python train.py --n_layer=15 --d_model=224 --n_head=5 --n_kv_head=5 --head_dim=32 --d_mlp=576 --vocab_size=4096 --activation="geglu" --norm="rmsnorm" --norm_place="pre" --norm_eps=1e-05 --positions="rope" --rope_base=10000.0 --rope_fraction=1.0 --qk_norm=false --attn_scale=0.177 --bias="none" --tie_embeddings=true --parallel_block=false --init="normal" --init_std_qkv=0.0257 --init_std_o=0.00556 --init_std_up=0.0257 --init_std_down=0.00293 --optimizer="muon_variant" --lr=0.0139 --lr_mult_o=4.0 --beta1=0.93 --lr_head=0.0049 --grad_clip=2.0 --warmup_steps=200 --schedule="wsd" --decay_fraction=1.0 --decay_shape="linear" --final_lr_fraction=0.1 --batch_tokens=65536 --seq_len=128 --doc_mask=true --train_tokens=429900000 --steps=6560 --dataset="wikipedia_en"
MLP neurons of a small language model. Each row is named by its layer, matrix (gate and up: input weights) and neuron, and shows model dimensions 16-207. Each number is 128 + 24 x the weight over its row's rms, rounded and kept within 0 to 255. Numbers have three digits each. A neuron's up and down rows have the sign that makes its largest values positive.
After each neuron's rows, "fires after" lists the tokens most often just before its 100 highest values on Wikipedia text that the model never trained on.

L3.gate147:169130116155163130103097105135133161144087154133107155147110130093119129116105065139169114123125140118154144148099174150097145104157121136156128107110152135103098179141107134099128113143146146139132129120136108141128107104071122123119121133101065134129110112162128123124100127133094175122120144110117097154064122136136180163144155122100131132165123132083086133161124115135117113150149164166129140153124178141112118137106104064145145107159151127114095111126122144111154158169121097120108104090163153125105133147086140108133128185181147145071114108122094096089120110116126079101
L3.up147:136090156127150142120120093120153100118081147177150142115093153148131098109102140138111136154131121137115131111127124106118105112100086209160131147139118114085126141073126091133098148096131139129124149125128141112124122085136133114145124116146119153093147140168137065176157136144168119096135150147108089143114111162141160118092123129133119141097150112112104142144145093140106106127108148118129121155146157124115088121099170122093144141130101132100127119137110135100163112145168105179156133141153134104128122148120160121165167068162136122124151125115113156125142161146128132096
fires after: "St", "R", "st", "Gre", "kn"

L10.gate333:169136098158127139134158111120110137135118156131120133122163152099113170136135133138142120158128113121187100144126155073113154090129079124136161119150130154134156120124129158091143129114139109125117087132128145141186136082145129109125144069141107100126132169136130122126126150110131101168131120156114157133193123091130106181110126149114113158103089162141113132111133105146132148101113148132135102134144114162118144111139138182145114103103106139108119152120083116143143132100121157147153137091132094097118118139121139091126095084124127143131177073123164138138114164167147097123
L10.up333:120132182113170128149104099136115129114106158141123113125162071130159125158108180138164165121116124145145108125111103170152124144152111111161128142104095151117112129128118077121140132120135116149158112158130116107072095153135141108088159182090137131102111119128145072144149111109152132160145100121143127112114127081126132123139162127151125111121096138108136150091144147147113088150137128145165140145154132091115074137125118143159107148105146122143154097162129137184141125109135157142142108116119100103119181170068128143121152134119100134137126128131069126126107090144109075109
fires after: "s", "S", "t"

L6.gate466:107119136114162170155149094092168151098112125130145135136121128085080163115107138119128115099107140145133129169107148093132091084108133133100116146146120135106086112101084146136128139106141172132087111123118125161158138127152090152123138155148123121101150165145142150146140122164131137135084159134126070088164151073157191135129165112133125096133140106162103112131169146172138196148121113114154131139062142125171137151110111095100106098119168105136125157150125104146158128115125123110118118131102097131185132142071129130138128130144114136095125141127131161128097136136177124130
L6.up466:127123134165130128138115150104166152130098136120158120160149170119158109161083115091066129111128146130117067129093110139141170154126113144128121136146126106136135106143103122093124156066170118101160082152130133131081141119117147128097094140156097140118089165121144133141145133163164125129131095109095130146101126169146110097113121130141117173139140115179114075134167135136137095129180085145147116109111106100112164134141111137119138145142100115150134140087126108117127142155145100141159151131091109121107113139148110110115162101113119115154112160145107140132169142124129137112
fires after: "F", "f", "ab", "sp", "d"

L6.gate409:110078130129088118146114128150160117104103134145152093082143124135107076113111155157109074121147149114129176081068083104140146142139118155138145085127150106124115178117156172139124108168150127158115138112122111118116140146115117109149165150123139120152139133113105052084152117166124098168119121152140146125143170120120102112163118138138131103160169147126126109116173128124086126106099135144195103133124171158139090149107142113106147110134096150137165104146139119120098120133109140135134122132135145149099167108122154153147156097141138126145110129120103113114145156140210107161
L6.up409:137136137135119150102180090115087100139149143144144139108156117160093103131153115128125092137132136146148161164122126100126074133148119119116192143143125111139147127102080203145150134130099155116095123143126179159128152119089119169135128128148135153117147155127126108119137135119074150141145158068135134165140187179126163129124111129143128124104145104124154159140146146128118121160103084143120142064090125119127150161115138099123090140137158126159122149116125124137142122133097143143143138134119105150108151111124092098103140155140101155148067103142143118099168108162122123158
fires after: "0 ", " ", "1 ", "atis", "2 "

L6.gate554:138113118154149128136100126129127083164121171132116154147119143119175134061099147121119103114102121119127124152128189098114139144108139150099059119108161125150135099114193146123124101110152127102100119146139143120130114110122117134113112170111130121124140118142167124141116096161120155093163154157108175118121088108103128138159114129135112102160141173123113136108108143095147123130117117098117152136147159113159079109136101150150106096144135151110137153113102126098150097118130112118150131133176104130117086118122145144130114138130104124141105180048132097113146153104143142124
L6.up554:139127145138178112142143099116122127150139087158131153152087123100117111152153130147076110107157110097140161118159145121105144175134155135074168107125112129160121128155155095120094163149128154176143129165190128118112099144146146120094144129100145136117087087137129111129135142140160136146135118107147088148137126147093151126147139111091127134138165132152129130127139105139143157073097116108176155142094124099129079111129141139141089081166151091111157102153146135149131149114122140143143156165126058134089126110105109132136107107105092118130169130106113146151135125164105125125
fires after: "P", "p", "R", "op", "r"

L8.gate301:185167108121152127168095123137131115128107143087121125130115171110105149132116150114129115162141105123174131121104127142114117137158109107107104100179141134134171123109120158179150149142110072100131157126117162135099122142145117133123134139116160159116104153135120123102138123139135102143164120122131083115118157140164135132168122118093169158122087092098128103138156144104135105130104103105176091116084125105106097116106143121115126137119122101184111154102174108135133153110111148091136101122123149122133111099185101130135102114148157200127148067120099123105148137127093142137
L8.up301:157111113146106090149136106122097147144138110115161149093107153111163126129144155201149142133160112090119119165094112117147173127163075148117124124159141142098130102121139108168145127118131113176130129099121148142135145146145101110108147181094145146140130155154119130158131180118173123116136135156153101128160196100127161193111110127112131134111102108128147132110140147116145155144112124164110089098140097146139092098110138139095184102140190103139123129099156109104129152113067103129127143157093155111136115101144134109138169114128110125095143110119141101116163151142167137114
fires after: "1 ", "2 ", "one ", "5 ", "member ", "Miss"

L11.gate34:096140110078131161167140159112130120149086170115116106156135156151151161139115133175138105161136118104133111151111116115106174101095066129142129148133154170115132133118133121113095159118072095099120095125124145098093095153083139154127082153119127081133104147105108121126112119131164119119113088144143159125109109122091165084114137132118166148147097086122111136112112131149139116075141106114148153112160126133118127146130120161121132177103161103174117149143116150154145116158127106145104142147130112153137165119137129132152103155162094125136151124123134081130098137147117130146
L11.up34:116104138137150127140147111142154116150088143089139124146131177109083105143123146122109134098146136189091128141118128164145136081117109156118157147129101153133048157129140106136111168120173115112163119132127143103105123135109167145101112138120113090087070168115108105101126135111133171129102138134144150168154090124094104099129162135146120135118129090118115144085123156126132140114153117129123134106154118131107127180117103126123194155092087115136149138112122130130114123176150143121132128116114108131159100151156114109124105126186127118148144103098158123153138109161094102166
fires after: ",", ".", "–", "ad", "dev"

L6.gate63:134088137146105130149110116134077123165084165135115120115152085134117123155098112104139117141132109138131093150126106141143108102102177116139135119105119124096133075140146158082138086146168129096133101142090140150120125137149132128161140136151124082181142143128147132105137113129117161152158125132157133095166174140150173136122091147104114108172156116079137118125135105147122121102131137128059160137110135133112092141123150107138154147105128126145104116127148123109132164129154142165097119060085151174160100101146132142149164154100124118110118162147177104125126114120148101120
L6.up63:129106082145120147154093110122133124108178103096139118122141107090097096121160103132130067108095145157099156124142132151146103129108174156125155108144100156106154131140151152102095103125142130109129144130180164067112158139143100126131126114101120143176150116139113157115119134103142139153122111111100092122167159128176126102161132121156139086132141120119109154107117121151078168132161105154101129134097165148118141137181123091145087093120141152100105119142113136119139106139136106151131132113146127127104088122123133183143122104123118088115130132101169111090134143131124090130
fires after: "/ ", "F", "L", "f", "} "

L6.gate378:126117139129116125144074125142111116106091133151116136109091104119139100145114132168133181116162126139147123114104156111134136097132128088133094114134147147150138114191144089107100169135106121127085130112096108150111129167117117164142158146136123089090090097113112143119124169123136137136129139142067116071179083096092135131144138099130118086135147181151101191129110145126121162144103122139145134121119123084123146074102109133130129072100121161147121124121162149157117117106148131139121136103143142141107116177113140165138128148115163149080129121096129139113128109088132101142
L6.up378:158132189109139174094148112137138122167089157163129142131182100098139119117158131118088106149116119117056152083138154137119118107091166135114142101109160097150131154134121087122122174133159116108117122118130131144113125114115149125108126149144119138148113118084083085121120121101101155119143149154100129159144120133133162096145147122142131089150111152132117124169136086134149126108138122106153133141119121140150147143061131144156100114105125144122133138175127142128139101127162104151143163112123134128149182143186152053135162128132116144147125118138097120133147131084150081166
fires after: "R", "Je", "r", "fe", "Ch", "p"

L8.gate343:119099138166171089145177148118133120168104118096141117108137090145116122149111121143098092173133103129113109133125121125092102114143140114137164127080130153136084126125126126140133094138203105165083133145151156164111113172093086120146126138159137114155137106145112127100071163151167129107100110139125122122138121117174147144135147128147139093101092128123099126162136164135080113124096114112100109143157164088126138130104120074109164117144101122090118130151127133142170119183131137115146101130095109114128125154125123132136147107143153164114160117117101109152139128205121100133
L8.up343:143105115143108118153113132131123166159132124142148097087113140073100099148142149127128122132161148130149134099151125110190101133124150110102114073132137115145128086105130158106125118149119167192132127122145125126123123137153160128135152154103124149127119150150137096113105129121155145128149170133124116108114136128136145154146089129090086117166112158133215113084127140141155161155132116150172152103100155119130115123141116146102090132137141140125091114181121093127054119171127159100117169126185140117111145105152094132090143169120136136111108150101134097126121114139129120106
fires after: " ", "0 ", "1 "

L4.gate366:116109155137116136147118135121158108132122167135119113162116145153142169092109080163153116118136153132135151151151106130132134120142086092135150114097132162114135135114082130090156133142143098117141111120145082116132090108069139116175115096145159110136127151137161158112130121143103127183111117116081137137109144115171128143137118122139125146142116212098142128188160142151145119137137170070151152137098144162133158146140118158129123118131172129100135125098120087168177145104122176130124113134098158131116130093143109102127139115119133168113147124143146108077153208152125123146
L4.up366:115083181115084127103137140100113130128131146123088102109132108157143120121125108147147095162182132107117168104146077068089137144143117081130138114120096163084140138157137129079114114089155075106150140123150131138109129105113097141146132109139127106125133116123104137113097161149118101135092118138132097129105132157159142107119144156127127142148108144109097109185127154144129146123157136087166111150171111109117154121100102105136101131132148125102165132131112121179156167139151157155152119117124124104097136137118133116144114110119086136106147133156117115048135192132165123125
fires after: "T", "t", "J", "D", "K", "im"

L3.gate233:112127127129152088132142156136147155140138128143135102149147134142116134094092144148100090124153140100150149116117112104153122145170068098116080154104131144105133126106134160128160089169107115123146164127141114118155149099129104112163126135130149137148137104150133152133161127106169139119137088106156101110087154141097117105105139094117136136138104072096130108122104151173111127145073093127110111094134113175140116115125102052100126077091119151119132123134114140083106152168107160161192162105133118130138109134085145164102130094112128157096138133115159113159110122097120115140
L3.up233:123163149156090106135097164124152138163119132098137109149116153145094150090135096124120085090094143116129157115106159110118128141104088164138153128117142118109153143104147143088128139133160116085159108140122106114167099117120135114119135132125113185132108133125101139147169122090138134103117094150136089157080145136109154077115157100083103127152133098059114113139098134155123128161123122109121129124131163106129131108166123116133095100108119124103144116146108158127086153133118132142152159123159145130144157168093123136160143105129119113063130153175153145165069121120088107125
fires after: "St", "st", "g", "y", "K"

L8.gate106:153153076153136135100110122110165148105150142139113170107142066105125107091125144143128094165117137140141107165128114082116111131125128093097154092132120161146137118127095067147164136167184113155105150150114150101124122128137184143134131095100133162120140166113106136153114142112169128134130134105104112123105145124155095115104108135152203134100121146129181146122163155090132137155136078138141160113128160133109132151121099141129134133128111140083096143157107102138183145134140167137118117126124104123146114150122166144112104155139108176129141086109114123147142114121120139154
L8.up106:146105116149115110138104151102089143144140187119082131097149157068122125132131092111149116162121089147121069117117128130131126168118087154161115117143106124087115128133114135135103136186156086131128105146129147108102158116101124127135170105170149107101104131161171170138152154083153112164139093109113114110164138097128151136091112141164130129172121156105141135096133171107137128112121134144153146100140143115134146124100118123113160127171130098119103145086132099124116176104157128142145116143116115156125180131142091116140154137107107153123097110134162138089145116145144131165
fires after: "F", "f", "Alb", "dep", "al", "S"

L4.gate433:119119145148090109163148165101109117159150138100155126127132146095116142147135146158135113127090115120123140167110145133101130132146124174118135149098116157197139188120137100141135120151134122107111089141147155139121145169166125138126103117119117083124143141129088112107128097142189168170145174142131075126109105131151177145104155175181160096159107113104124112080170107129116157123141176094098168116141143158128120148108089115129091095104101116113145117113119108145145153103124136169113129103114139137148133151141155138169123126088132133124081151130101161112117120113136100123
L4.up433:100131172089124085154101151126109111140143127071138154187123079091084152151126101135105139128121139131144120105156119123105155121129126188138125154105154111124111122089117104124127101131135174153098093150139089128119157121115131128134136140119145070117135143139143110117112140131113135147128140141097119099164149109119117110111149098127121098146130099142130162119142155129114145131122116065167114133099094132126146157164206137137155144135152149140093149104141103133125121122105113147136109123128130137150145106070167092116123099100131105118100138155149161158116117152142102147
fires after: "F", "O", "f", "R", "U"

L4.gate2:173111118160118139133098135164120104136071145132127138150134161113135113108134127121141138117130146111153142130127133105101144152143151134085077134137100219162101099117113116157106177127127117087131109136118115107094159085130162119108115109125116129136087127102119132105141138137128136124145096133117160098165150134139087127120092146113173135137120160128163158119121134161145184098098109120142153136162146139163133132120147125117126106109149125107147155123113130133151074088147146108136178126080099092117107096116118131151122118132121101132168132088104176149138156151124133147
L4.up2:119111146153070118113102141138157143116128115135127148147135158100100136093144128116178140113133136148136135122093111100128178140159143161138108152094081140089161084141127099142141120115108136160122171167088103154154166139216143154098144140116124129162148097113113098090123102137105129091111136072126125095158110119070122194116126159139120147103113104119131155141111146126150091139089151160181147130130110109162141122121116107100121104138099139103122137093157154136182137172145097100125144099119130130149091131127141135124093096142157152146129110144133108137143142146131154129
fires after: "p", "P", "sp", "in", "Med", "iter"